config.yaml
num_hidden_layers: 10
hidden_size: 192
num_attention_heads: 6
num_key_value_heads: 6
head_dim: 32
intermediate_size: 960
vocab_size: 1024
hidden_act: "gelu"
norm: "layernorm"
norm_place: "pre"
norm_eps: 1e-05
positions: "learned"
qk_norm: false
attn_scale: 0.177
bias: "none"
tie_word_embeddings: true
parallel_block: false
init: "normal"
init_std_qkv: 0.0272
init_std_o: 0.00608
init_std_up: 0.0272
init_std_down: 0.00272
optimizer: "muon_variant"
learning_rate: 0.00567
lr_mult_o: 3.0
lr_mult_down: 3.0
beta1: 0.95
lr_head: 0.00594
max_grad_norm: 0.5
warmup_steps: 200
schedule: "wsd"
decay_fraction: 0.868
decay_shape: "linear"
final_lr_fraction: 0.05
batch_tokens: [8192, 16384, 32768]
max_seq_len: 2048
doc_mask: false
train_tokens: 123500000
max_steps: 7972
dataset: "wikipedia_en"
MLP neurons of a small language model. Each row is named by its layer, matrix (up: input weights; down: output weights) and neuron, and shows model dimensions 32-159. Each number is 128 + 32 x the weight over its row's rms, rounded and kept within 0 to 255. Numbers have three digits each.
After each neuron's rows, "fires in" lists the words (lower case) most often at its 100 highest values on Wikipedia text that the model never trained on.

L2.up594:092135147186162178148128123085117152094129197154119112164128120138195132085141147154153137104101093101129133178137142077117173122100150144137111101111153112133107209120128150132106156181153157096103090093135143126171147133153195098120162091153125092143172123159123087154134128135150060129134095176112136172142122099102147146070133109133133107084136188131132123148106107130106162176139
L2.down594:100153089116062134116161105190122152144099133115117141114125126155146102175079114070136172101157097134130068138138127149183108090142128115138127079095074181118120132101102146194078095130171167181114153145124154098166105150139114161092182177085128159047052070073108133159078159087109127096133142061166148132090087144167171092204135151113130093131113099104129124087162082114154138110159
fires in: "of", "on", "up", "a", "1"

L3.up285:111171090115128169154101124121066117070131124105143123142115163137180145155094162134070174051132095151100142076136131140138113175128161100116106062141193119176085046121169120184084204142155127102112111098137112136104085111156115166108132095059108172074123128164087149072139097142109104132115155111148094117099175092133156164109185154147114152166184160081096077107160154116127167148075
L3.down285:095173110133140121129092129118118159147168066142158131146160120131179113184169103138098177126144121151122146137153093168174179131107135127117158104141134114141085081094115103116140143125055169138098059166144145080058109167155148174145092142163103196131138136150145167074129114161136151122099152071058158079130120112117199111141124122114128168085119098138156052088124052178117072136161
fires in: "was", "is", "while", "been", "were", "he"

L2.up924:186143142173117168121174129177144107057170125058161128091085140086097108092144078162151116089138112132116114121072156129077127166143105137144114169136143171148134154129102138115143128188104193162125097114174130146066097176124145145092170071125133068139077096135164100076153148128101179159118148109144204070161163119141048125145098100164125158156118099123092137124080047109137126062103
L2.down924:187099097189173081159152101148145141134132130158148132148144180124115170100103122112188104141081110160128136098155123140057104130152152153082066087110147094179172056160116087137061098187146097121101101127161099071110154086138076141116147154121110133175136126146030141192174109129113144115127097117099116124141085159098140126170158150166113122172187105133157122123148177122052137145173
fires in: "was", "is", "he", "o1ccncc1coc2ccccc2cc3sccc3", "united"

L2.up357:111133128106082123106143138141128110118085174163152174125104126141097088157143160171112093131132182119220125152153156160112166119126099124139122129104124172071134161132083147121126144174104153133100106093179104125192162128091134177138133144084136184016103086128095121145116140117169134125053143158176164120120144120097133195168161163180129134158148153141130109057120120139162093152179
L2.down357:126157124210056120173119144161099142162147154105127139132107148084081081076093104138148098133135153142105217188127121103176081150101129145139163106120115102132135166111156122110171126153114145119106121126079150145157152142135111176154092158120133188115128125101107117126114204093156126162158087129126080108109123088214144114137141063148082147105140107138099095142091152075145130146123
fires in: "with", "and", "in"

L5.up494:178144148153165101162107128150134102102157145162135094111202084132137153134056195147127081147161181130132162122162127125132125108106065164116134105109143106137116072136099142022165078143130107116164171122106123156147136168125102127136192109147150171118113122186069107131106141163126176123196065099155094126156140075112135132145178126152120088127103166102158133150075168083110149190146
L5.down494:081151096135147183097171146095103093117074103128099091130138149082172100135137107109090213135173111148167142126151109121124144139169162151120169105148116112064129186170180163125151118087209147140148148150095156121141116154161183195090061177124124137082119121075150122131078102097114104149085126096160177172144129108201103117105106169200158162096056110096088103143144107138119104056077
fires in: "of", "total", "leseurre", "iowa"

L2.up601:115098139168139130095100104151146124120135140193143147124049154161117128114174120170096061126072157086174108161109132075118132138116156140126094090203148154158092072135144114135122104150074130168142113140137164123202145132131111127131151085150149094115113107142109164142100142117177167113139112100129098061101153109116141083115143113197174160153167092115140095136151096150104093141103
L2.down601:149149138087118088116131136112092108091163102116123152116081145146122131123125064147087068115077156176158160095145120098123076190186119107076119071146127140173103192125124137172128103087135134151112136109109148140158191107150072189138129148130143174106090057100102098180148139148098135141130099114186104052069178165094128136138099083154167098148160175142077152144135130105107123100118
fires in: "in", "as", "within", "during"

L5.up803:122163100112130073131153126133128140133180106127069188112189162114182079093137162141130103196125149117125172097151099196146118159151154111116088158133076155160134159157124122116068119094122108145146140108141090166122113050144112151155163147159084130065138147132104127149135136089111100139155119053130125103158145126084098136120140209163090110121110181125129089188079109193137080100116
L5.down803:084109172131066159172139078123156120169089155092118095102112137139120153131110105148168191151179158138156120057112128150199076131174142076143142148121105116178117154098111143145167098082127130168148087167071167155119159176143102160133152111089119134112106083132130119086164148169096130120185122056153136073123121157102117114141117171070110093096130153125152144082116113154118146085145
fires in: "s", "in"

L2.up871:149092159158124155138149174120199138143165181151122178109144172127106184141093134167138083174121151079081154132152147102186139124127105116099203138097064159113122050084147156131119140151068133166120118087145097132139153155104085127106094123039090076097111177153144098120128118164089094183094123176118094134134123130140108123140096182094165136126152112193139143107071171145070107159142
L2.down871:213064118132100128077119153115151101138151172101141197102167133126167125100116122173089133134157143174106136138166099167150126166060107144101198166146143222104120097148111180178112162121144093128168078103089096130111119154131120138155127105076125080183129145112167150145180120132092141190176078159101084133105091160161161129092131116096116079083136088171080101107120168126128115130158
fires in: "football", "footballer", "player", "played", "season"

L2.up564:109068120093117189102190150136106114078167126139169125096133110066190145119169069118188142163140144127110141106121116082120108149216079101070237159082148164126155109135092134128112115165118148119124079141105140105168147151099101130114151100082149167151154125110140143092173160143118142183124089070187063146099117082106103206168172136111120083133104077100113119111160157127160145113137
L2.down564:206122116101162155161134116113115124086162138093115107137148134067169117093143119188173123122142192105160176118112124088120187152146138163144138079131120168090109078134202160163081112150114143135122107140136085164095125139106108143067123164107139115113117167171185170135102116152110103142118095053133125168095128124195197116137132151101072160149127132106104125150090150108111114150102
fires in: "was", "footballer", "also", "children", "football", "preceded"

L5.up312:147102211181124108159146149172133167142102110034126117153106116122089102167130130125093159127161099170081132109170131120154096133089041114185136152095093108123193133049107114122183153117155128152153160163121160135131088101161134162157122139121120120134091083162094135120108222123143138149111122166171076090162147076121127202159101122161093125135104105160142086102187116097177098079168
L5.down312:108069108132099142132158078074142091072144105197128106137143128149182142137172091103152168109086146104093151126087081170111158153144138147083110160111133130164114086131149132121130129101130154107112056094099147123117075135092172121101109085161099155072175180152116135111166154101125182183154133125086207125120092135071177096189183082137135112150099101076121089154102053134149131141149
fires in: "was", "he", "it", "also", "first", "is"

L3.up228:090083157130113129193196098113173122115115153130127045145072072167137120177158099081099140172109137097152157077076070105149080083124123188118120180066145125095130133148160105119100111127171132083102084128118202146161136157136166126142181118132113159138158177104109123158142095126145112048112121109141047094169177209138085150096101127098116114147136106130128096117133103113189116135147
L3.down228:133166150125125126137184120154080118113112121072089119171082140127147137138083127146148158151145128121095093115136082043132055158150084109162133122125130112094122177133191157160122131138177190169083130124143124169105155107104133113148115150132135140177121128098178127063103099123094110141080167132120117140148084114113169109120166130168139140158143180175102135131153119100091136071125
fires in: "have", "had", "year", "most", "years", "has"

L2.up776:119131211123081164148120187068127086094157197130124067147096124124077137140115076118169090189160103127138140069081118117115164190115190112133164118102076167125094144150133119148108073141162176096085125133097144128143078151157096164046109101115169112140156155109048150125113157089107136122080136152159178148182195187077058154096130098120153132117114115130108117205110151117141077129141
L2.down776:164131148160085107140149067102127070116108162093131078150155119143150162110129099114125163162109110150114131116102022143107145129076133149157161140068121139106094145143154111049080046185178153140107117148089136136138105112150091142147159093099145164123138164110139136119102150099093083159150111163135185104131200154030122156151079047132187109150073122123093085137094107128128081108077
fires in: "more", "most", "almost", "approximately"

L5.up580:122148096196095086123160124141132108122158123113143130119112221153118130111063118125167124157120142121146130091142131122120130143160150144102111098090126170117140130162069130194092068125066172133120122123146126156158082144171138177149103092092077064143140174134176101122147092174133098168103103156059133132157156092131117104119148152123122109141099130208136184082124127130107218148143
L5.down580:113146131089096174116188160116176089113129166079095134045101156103129114176114146142155148133083126087148106064154158173170147142158120094176152169088103136137099123125169111113164219116084160157147127180091121067115153157111111140166133083143124109092134048164135115124151158157091086182151152150141102114176051131117137185084154130107133151078113097099089076139124102129135117083179
fires in: "footballer", "played", "league", "season", "player"

L5.up191:145102181183142133094131168062089108149152135102144155093065105107166090129070148127163124124127104122149077112123141073075117129072197138095154102165142090134187139109147136052133120115140099120135136129087168154188118138134115126067122168149098083129155173180096144129163162192178187115138150078142119084118160131130150105059161113172121124116100085104103162129127168140098127115138
L5.down191:116081081169102114118134128177200113127112131056115119099130131130189139132128116103122097072135139092127127162095144092176097178137163118085165098140157123196105112131077179092111178129192108145113098080136152168133115111165116131175148138126164145104129171118077157130112141145160065096143149194201106091095181144122083090142122140109149087076072110087054182086164126118108105125133
fires in: "a"

L2.up139:149059095149093133153116184111181179129115109186111159133150101069179176084145146149122053139122102144109159095107186145153126156118141113152151145138118143189159114118112130081103073144058104168134150107094126104121086147146092046147093135154138133131066111155133135164095121133164132162153081151128185165119165124172097193168105069125041157202146146098150135076119085135177114150140
L2.down139:174108102147082125110131079113140182122089117152171140129161148077157136100094097169139048170129061137049101133071160141214142090112208105141211162068121139147187134102070096090113064152118123154130149136062119069142117170114092086157114092163178151141096134161169143158084105139124139158152103133135166149097152167188114108147139107171096128161208125116139148100082076120140112106141
fires in: "2022", "2020", "2021", "2023", "2025", "2024"

L3.up628:110063141128123130148137091164109167099074102133162179171083133097128146133055153128075146121089147076117121173141123090107118222106159158115116115172089102102192125104107159167123114147178144159163118166111157102123092120174055119160081090136083137106174149107133186126172074120166145146047169131104129080148121137122055157164119129151108142125126134120159136104137124115167141173125
L3.down628:112109125117121137081134132091116184106115109133166092159109116155115079125155138132087123109095138137131117122131121135106126222079155130111100141087176119088161132014115121156125101123116106150117107152201087169119173133093136176124145143107087184182152180094220085103130084139117189165164133170103149116163125164056079067064118116153110176125127151153163118055122127115195125129126
fires in: "under", "they", "he", "has", "thunder", "have"

L5.up77:088103073130121099168135134144064146089170166129094137110157161188195156125165123194129130180140141191125071134185114103138069115113126100135149107066139107150090115180138161190141149069107142114085145116185118097135151122096145139113078100070148134128158115142102119145154173170161127207123091094078174084109058116104084173102137127108174149140125147185118112132180158101138078133107
L5.down77:123153122112115075139134108168135165169097132143089111181145187148172140150148105141151139170139154167162105180137132069130081044165119122125140122083160085166095192114080153114137120120133107133097069130099082096112128130099111128125105091114200160165144102083159165152113143152113168197145115080049152079113109123129141159134190132104173197133180135172157081124144153128118084123147
fires in: "2001", "2", "2022", "2021", "2002", "1"

L3.up576:105118077058157077143155150121164106133142111140120065157105136129189068123107054079118108115097097100129138139125071114072120129096111131111071121081237110128166104123119143146175173112129156151192101090110142162147186129093148145121135061170116156162121095102164145060182121099138141120123152101115122167046099082151105119194185095151108136151116146032135139137165138149158145181119
L3.down576:132155097127180101137181112108061171160122159201146074144116139181126097140130047111108154083153111122123119132127098077139170150152116092150149164116104141136089143123127114124193149122132109158160047142091131142139097122126127158142125186139156186134148116058135118077154095165158188069132126187089160138125132141143098137187158039175153098137095152099095111130120087190175110105084
fires in: "has", "and", "had", "have", "he"

L2.up498:142115165136126159150181097096111184150134121134087074122112112111025130120135117150137035122187154072179131036130068124142110188074164142129125116108102140144127185200144149179144108139165153093115183086135174124157165139132142094151142152115124130101061082112071134112180154093087135101141097165084140123127117174163148182176050182118158156145089142110126130107151097069155108122147
L2.down498:099166090142097064125148072156139151106114160109055192131114150049132137164099124182103087117175143154169144129140127067177216137154102129129138154137112129097190105131122032184167123134128100153121125081111123159096153133123126135130154074177135148116192198153130086121067160162102143118138083092125139107190164105147150075192187146122129104113149083092151133112115124186117140144100
fires in: "that", "because", "use", "which", "whose"

L5.up571:129220121123096164101142166156167118169147147110158117130093096134083121132151173121139125105085130121120167116123093135142187123119143085168164106089108145133141090122158155134115095124144121096098141124180149168167152158104126185122148114085059125054151216106136163070065113141127163132108137140159135079169174163090169228123109133115112143118173112101107179096112121069125113112100
L5.down571:123080060167098151103111160075192156135137111133079071173130112128151129099120073119104098115110096124175165165089122130150116096124149146118084131089160127144097165123112136089097169124125207106064148144142109182131105087123126085074115157096130127133147119146138114182122168106099164085116117127142129176137136187150086161141117094082150163122055131128163164104143130198078138168171
fires in: "more", "all", "most", "only", "one", "born"

L2.up308:112160090128201126172100108137092118067094131158175142152079163108112123094123137132169156173105102072125147138103166132070116097089160099190129186113082127148119059183159149123159163154163157103129080125170057098130196070136194067121053083124083106114109132128130140176124144147048098139135091093138126090139170160171094161129132110141146160108104122106168169180143141123073103111120
L2.down308:170133165069109140058145135081114052120050112115111117101139118128103119153068088184149106133174132197157160105160115143132134127183098127173150070101116170120141164141089118121166134142116073187175063123126199157086102147105158157109143089107117104067147097122115139161127104111138121073185129136125150113139122140098163120152073155123179100144148107143090180204144125144100091096129
fires in: "known", "against", "to", "unknown", "in"